MLP neurons of a small language model. Each row is named by its layer, matrix (gate and up: input weights) and neuron, and shows model dimensions 16-143. Each number is 500 + 40 x the weight over its row's rms, rounded and kept within 0 to 999. Numbers have three digits each. A neuron's up and down rows have the sign that makes its largest values positive.
Before each neuron's rows, "fires in" lists the words (lower case) most often at its 100 highest values on Wikipedia text that the model never trained on.

fires in: "on", "of", "to", "in", "not", "with"
L7.gate1157:520546495526543513505475456556477445433511558513454543538481496488431477480484499485542483522526473552484500593487503508528513496538483472479502430538611540510539472555482478467540502522436485535478544566509464528488491470452553462451546425523529507473501481494575499493547486411502529494529373490539527452505446510453531503498503562505506532481540502531518473466465404529512454499496
L7.up1157:493540537472486468503483510479547433563527451516521495479557484511479460413498495516469492453502509508512497498541485517510603478495540545604512467500533502504508582554483496490494542556485541450512548481537499516485459521512511460489504447516593540534515514508395497511490477482506524581483456447493523487485475496445471440507473545511506450512493499536516524460456461512532366504471

fires in: "of", "for"
L10.gate1057:412532465484459452495480496553505540541632568534640488534480486506525434479486540465542539538546541533562418533564447506459540598555480576519534498514507575459475546541510467476475492470503477544525420519571470578518510491466534472413526463476490502490481468494464491536590464509509601484512475549488544504509547546525471594545550508499538484474479512518491555562573512554497472507414
L10.up1057:504541485527439505561499518527451520536514477531541543541515493525423479441474502543508535524549527566523458508491431506544455417542427488523510551504493580513562491511492513488488497564547559518515544473558520516450511501484504473504527487544478577466471575471471532501539550453446507548420511467485495439442485480472497534567476485487507508506447512578457447452508500534513478521541

fires in: "the", "is", "was", "are", "s"
L14.gate916:463464479535492519490585426488488480488490481499462547489414561508463491498483504458494565472511503559488530486541469468481622462444500480414480502484524492502517486467533534484631498445459477519497496513556472467480508486531495495420579520460482550455521457561550533551563486545497498538521527454435519533490461469540474506457438488506417568499475561558475527553442504501540488541514
L14.up916:445527490492505485476535516531454492532479543482475548489436580488424507471447471557482562451525525525480567460522501452442632539545482547463487519453555482422486439481447442494408522473518502506407468537548483426514449438493424487473526461481526520475480475480455477492516575514549441494392544543507556525459460470537587490452459570525520476462488462530572524514413474452522501569459

fires in: "by", "in"
L7.gate463:468543548477459533512466509433481433483487568480498460588531458444420516502537443476544440476500480540501452474491565514518491481553465501509496438483567456489454492559453506434497511466508536511467414482509491533454511482527489502458522451505467529444550511557422511535504522510510444446508439466473494402496453480512538512467513546446531522542529443511505549525446454528509499504560
L7.up463:481516565487444491458521584503537462492487526492480507529461498505463582481532435447538488484527539545535489557518477507549511480484474518502461475540511449387406475464515455488552433482524557523452451499466473497466486504454492490461507533509497524466535565463423539540463475492512527497477534539499496459513502498524525496526470544552496551501505527483490547550507487529488483397535

fires in: "of", "that", "for", "driving", "saying"
L7.gate1210:502444382388520491473535471482470543508463576507448549549504534525505487526554481510502500472496502517450498467493432481427491440484555523495518458559561455486481516452482459514474480514491546503497531482483466482491573513458529511513507487488436483495458476512553474476520498482490483487481552528511508476500429539583540575480401515504496556500451528540537555448438500514506556564392
L7.up1210:487487432511433568566517450510429535516537472482526487495568538524467442535507456511499556558538498528524546477490487557483457511531497512502495449496413476457534485499489495539461416475545628469473514487594499529510451481471507562538434434496467516511409500512538535496525505512496535519540524485419550490521464521494516498475509510492508487480527477500467520435524438502536497478565

fires in: "as", "of", "formed", "up", "founded", "by"
L4.gate965:476444516409454456523435500503441493518430476490537516450481519461465534547568497451504472526426526493521522413473494451515552447538483478532503536443526479490461466513495497481508572539489474541463463508536529565441577453494544425531396473478531420497497490473463569481505488476539526563403465584443499495389469513444462527497471485481461562489556476551452541496544496509566471437506
L4.up965:513435429575510454448538496501486529464474508461488487578543527490498523499520513426497499462490496551503494527498576424525544555538515476484441488488443503506487545489426544459487522530530499546552504489505511583491539402472562441499469519519502495537442532483496518527445524447482503533476451551573521488392462452535520529539502480482500455515579501451516499512537521538485513550590

fires in: "the", "on", "is", "at"
L12.gate1067:499520520556540469504563444467452526608508498510552549503490483494428470488407534580453554491451462510454431529445515449550475519552437442520476497473586517551490500552468527445518487502541429490552540478472546523510490481494492478523437450445498519515499482533535488495457501539439546496534481508455471539567510547518499508512519471507539481481533508484486556493497552502539557516492
L12.up1067:499403539596491481499455480439498536569497500409524537503481494500453497488543489538417491480485503557490460483537480544509447441510491459498591432465549553479515507539450564503501503421449536413488591477426456502495471478475537469488467500537579542539537490514522504507458532527579534507471480475451495503495536432497502539475511557523514554504448509490485528482489481521540433496540

fires in: "to", "be"
L4.gate700:503562453481478468517580487520503450520513440506500556519495557431596514508478514477515494566451511479543486504534529555519523562459533541509509503558372487502458501480560546490467460539530564504509492509542525483449486593474474547458510472448523567450552513445406438486496539501455505527518447521475509488473443548501503504535521480483519479601462454554552521424536435454495537564497
L4.up700:566531504485506476543580438494527510514431409572597539570467448488470525502498521476518508535525512484495474389568515507488504557535466466590518517451462512446453456517565518478442484455534517528547541508588496500462441575461476535458458463463513562448515554499492507484495453524487444492485473446467433508523474539510491460524478499420455480551501549508527496549493440493471518490514

fires in: "on", "in", "as", "most"
L7.gate1054:444508501536477569467501558547488490446544525490526463556594501515476553520431452541493490487461505527524576513494514579497537529487477494533523446561561486452491517553570588525462592471482492535529533497511531507493522439472465483493538439494566553563495466451560590557534597497489521539499507492461467519482484489570463482474538538544523484543541528545520512422499462467509526520443
L7.up1054:459513529510446550496438550535474497445504474473483570511493541430469551575420497471518463413510466502484487532421478443493498434450462505487528552516529509422531473507481506533512537530507498570499518533541539545510508487517432460414412537450569521471566514464479524483520486527449532529550504487471474477499534412512513466509588518506518522451491476509529494523548452489462425532507

fires in: "on", "along", "out", "how", "prior", "the"
L7.gate155:483489487527540418423534506485507561491489548391513509489516489520449525517472506506498493456496496509492498479535451464565536456481533466474524506465425470501540430486551513534568592473507492526537459456496486505489481483525531579500516527506574502506534494575504602466437475443509483490559505529459551448559535558567470533539529492535502506511438513436434469426436484537487443488532
L7.up155:510539501491533442459568437533587560456533485545531540525562450499490555540489471478524455420493491430490501543452503509574549446538521480558431514516470505448543464511493491487502507494481507493553514425525485493520539514568493515380451501489536506476548506571594577543560492500597503548540488501503476596497505553555462480433494472468551570454480519481540493421491481432523460529496

fires in: "to", "in", "additionally", "aleksander"
L3.gate509:427495494468496469490503509461529508472532499456421500535532493490498544461542457478512524440435522484497460507432504480489491425510492491463454500516526515499491604534461508472449542487525472450508477499518508532503470477531445485511553584438536508541478461499480429468508459539595459485533541523506405498512494477485495509435518520519457503583470525431538488512470502487522438518448
L3.up509:509475504455542493483515501440475472502483547501456593476479515508477506525544510483539519467447459494489453537468479454506474482646513457471546468500480524556465572536498532540422451492544594506451499524564458530507516469475570558564508467474521517486513430518489445516531459499461551450498522594496508515532461486475432399458435529508497504460505468555502519495532510459460495492461

fires in: "their", "s", "caesar", "his", "yu", "its"
L7.gate701:512594558467470444467468453528460507468398465496508569456509512471567505499490506586496491420497504495478483441518539544411558520508515550413445489485494423527500505507502498527562551528477460444461477470439402489500442434547523434487473421510519417450488487481530580500462504525521417484463544489505496541563467484544499489522540495522524527481492510538414499489488544450526518485474
L7.up701:530476530479529528502495419451473576518472504472537533488480466539576482561444576450534498501499483496498484426482518495519506470412501603448505473483514542434527370469484526467458577514547472437437513445483488484510435487533550485521546466497512486495444555510498496545546488450550458493523518500463464545446556443526452510515527460536523555530557567448442519455552479552394435543513

fires in: "the", "world", "civil"
L10.gate620:523476591480508455513510479529551473492456471520528505488557541533530468541486554448443505517515485466514515624506501544498511570474401468492530507452449506524484464476513457515459437509469472516519520452486471507486516447482507578525539490525444537521486445495506429444497525533500601455523487447519494502495479539486509500515464529521516446476582468461464559445510495445502497482492
L10.up620:497449529495554493484486523525568512491552578451517525476426451518557481425465475498471465510481523462545496477471419469500470510548443522524534437519442549521499485517503492462518547488432519461450548548507547499519444397470491449480414477551485534591469504472527577474513487542500445555563561529498485438525438473528545493528453505517452562488515436499480572510454530516556495486515

fires in: "the", "s"
L7.gate1078:502523497586508436562471506519491471518499521535538493475453448477578539467419479550478445452532547531519436488565545450469509513547554477503445613425517438512485472559444496458511469506556503424471497578548454556540460479493526522480466495528452513562497482516452491575472570508469459573528506497549462511493518534537542542549440569587466502564496458496557450506516541492490470493507
L7.up1078:471567514470434493527517474479450569461471474565502551449535425488487465495486448508548509468488527487559531500511440501495442521470438564468488492421499487475420484498501512420533516482538536496540482551523517530535493491550509523531470521507463531521443485398455448498439530538495534497500427509560463443444516541535469489466526546511525502467531473472586481519490521447454504444471

fires in: "his", "s", "the", "anesthesia", "top"
L7.gate507:509499507579529534544491557518445536474532511529524509508449486482538573526512568511526535438466518574438536543467508569506484521551505493489519447487461475473531515506499483464503442403577544487512506485569509488513418536533522487466508498550456485519543497502443468548513533572525486466454494452420481548514531515521466494536443523567467455556430490515439506487461536474461475535497
L7.up507:442526511479541588489445539491506450541482476488507499451483447456523491535488596455475503470510520450457513491517434503450510463486562535463525537455508483522505545481566561509470563560625437514522488507555446449432486528489477489460548516519505464455494606494501471517508495518503550501530493555526581521515489514497443499471462461539389438544544565402514517474503476522462546495487

fires in: "to", "on", "up", "along", "signed"
L4.gate492:587545509549545589449546508511555531407480541513518539536508542564489517496532485503540525474524534423531509515472509544489564500524541416489501538421535491536447498516484500521519511489485432480403567540449405527625534471495520496452467383532568435556498538435433475482540535497519488542473499518495539466497485484486487549551478484491533581423456571475492364460451471468460461471452
L4.up492:602542493466508456456544489566501506515515534487526462573519499499506518465489478432509487498563537473489515488470529535452557426547511498484436486439472452472530566510534507489493472513528436481449490405529511593506489513524470526480480496396569567502555482487544514372520465456528512435509509512488520504551458437526457494515486451452515531503434426569435548484525525559542521477440

fires in: "of", "to"
L4.gate222:509542462456539451564569481574472492468507415555545574549422559513513544549527526504551471581402475560530518475504428468529458465601513496527461521496494517565483503491475520447514501542472490551571428527554537518509439461515500446464562475525537523517507485569579500445488506472549559604518487491469549486538500488472490453475468547489464491549515463497525533512434514399498476531442
L4.up222:492484526439499477509501463522467508487444557572493455496502477542503554495557456423518488581505473529532493592472525526556556503581485500510478505512451557500486531501435477500409451429543458535508521494481584435498505408525468476495504488454527498473545498565493576420475526515536499521453457414519574502495542550419535491469502490469410507503498559482510486524464426467433494536515

fires in: "of", "in", "to", "at", "one"
L7.gate1098:457490575483511505483545528462570508471542500474542540510575488475570543515513504543530450473529495482483492535496497555521480443509568463483489512481493415448570529438531471441499468491523503458503564449488522504461541520492489542449567519510490405547593478425558460457539506537538573444483431502488560446563555463509481453430519492447488533501484580561486453520492566475507491533480
L7.up1098:489519498491495500452482438435463428566561533491504500460489537496463372499495550430498499509478520567454530563473485455544485481525541469427499496496457476521533516499479522483532494486517508504469504489464513587511537510610502495455522485576595443504584490441480421428514491479460452470508427504461565494494581500513517528418499519546465460534499462528515475454509522540478511445489

fires in: "of", "by", "as", "in", "from", "between"
L7.gate315:455519468513457370557619473481462589511486540432528539537501479502539541460435421516543481476439446502501460458543484529547574510569502557420562556480495483457454509443515566481521522492464478471447414429539461535479476475494564502418512512439461534442518498416491499518531484513472540516467451552476476444490513461535467555477563463444476562553491467528548508538487411492531488534469
L7.up315:530494503468434469523560554539512542464476515399467582514539543482522466582450476490457483502538453485501506521513500538468559497525521513459509529519561435515460472528538499525487501441474436424487445484480501534519463491495520438484543464489513528583496475481551528510524539493482506523450408567557503496501535518521540495484462521505513468528543484442478545424501478533457511455480

fires in: "the", "two", "late", "their"
L3.gate731:621517520545494498501483476551436519444510460503547446565513523499456471505552458522540456524553574552449454480468547489529428487472579474533511469493469544494505476584472561434511566489499493510522455516547500503463510448520452481426410538476468435553483574565465549496526498462513542492516501490497491542541484498484392458560482514475533446519518533490409546479528489569421491469474
L3.up731:509549531562539505495515458487537457562586542410395440509426527456510425594494562533509492558545495478460420546551513509493548545484548495493496478446496512493469468492456508478558507493504525509527578510534454424470538542507493467466456521450552545462528534506498561510510477510514555462515543474510453531496594485545457440541472451514472524394453453515506504508475465522497434536544

fires in: "in", "on", "to", "allowed"
L3.gate237:443524468451496528540467508476459513487448518538524532485491458458445500459552471412534489432494448557503487569476470514525533467552452548502491603527558561499510498474526501485489501474480486569457517526463516513512516555431492482517521487507505553518522440522540503520527449467549507520505484493484453533555516569462603541515498501504556510522510478501485464504493456495503508452448
L3.up237:449493499500431491545488554540578493485484483506551540485523433554530508449554410520456407486522489443448515532602489459456572467553522545597489517558544443424479546506517536502568445399471521509465446527478510476462476522544574522468491540445442436491493548541505473512480484392498533510479505512487541504463460485497490448494528450410549471497488505509492470539506470547470510475457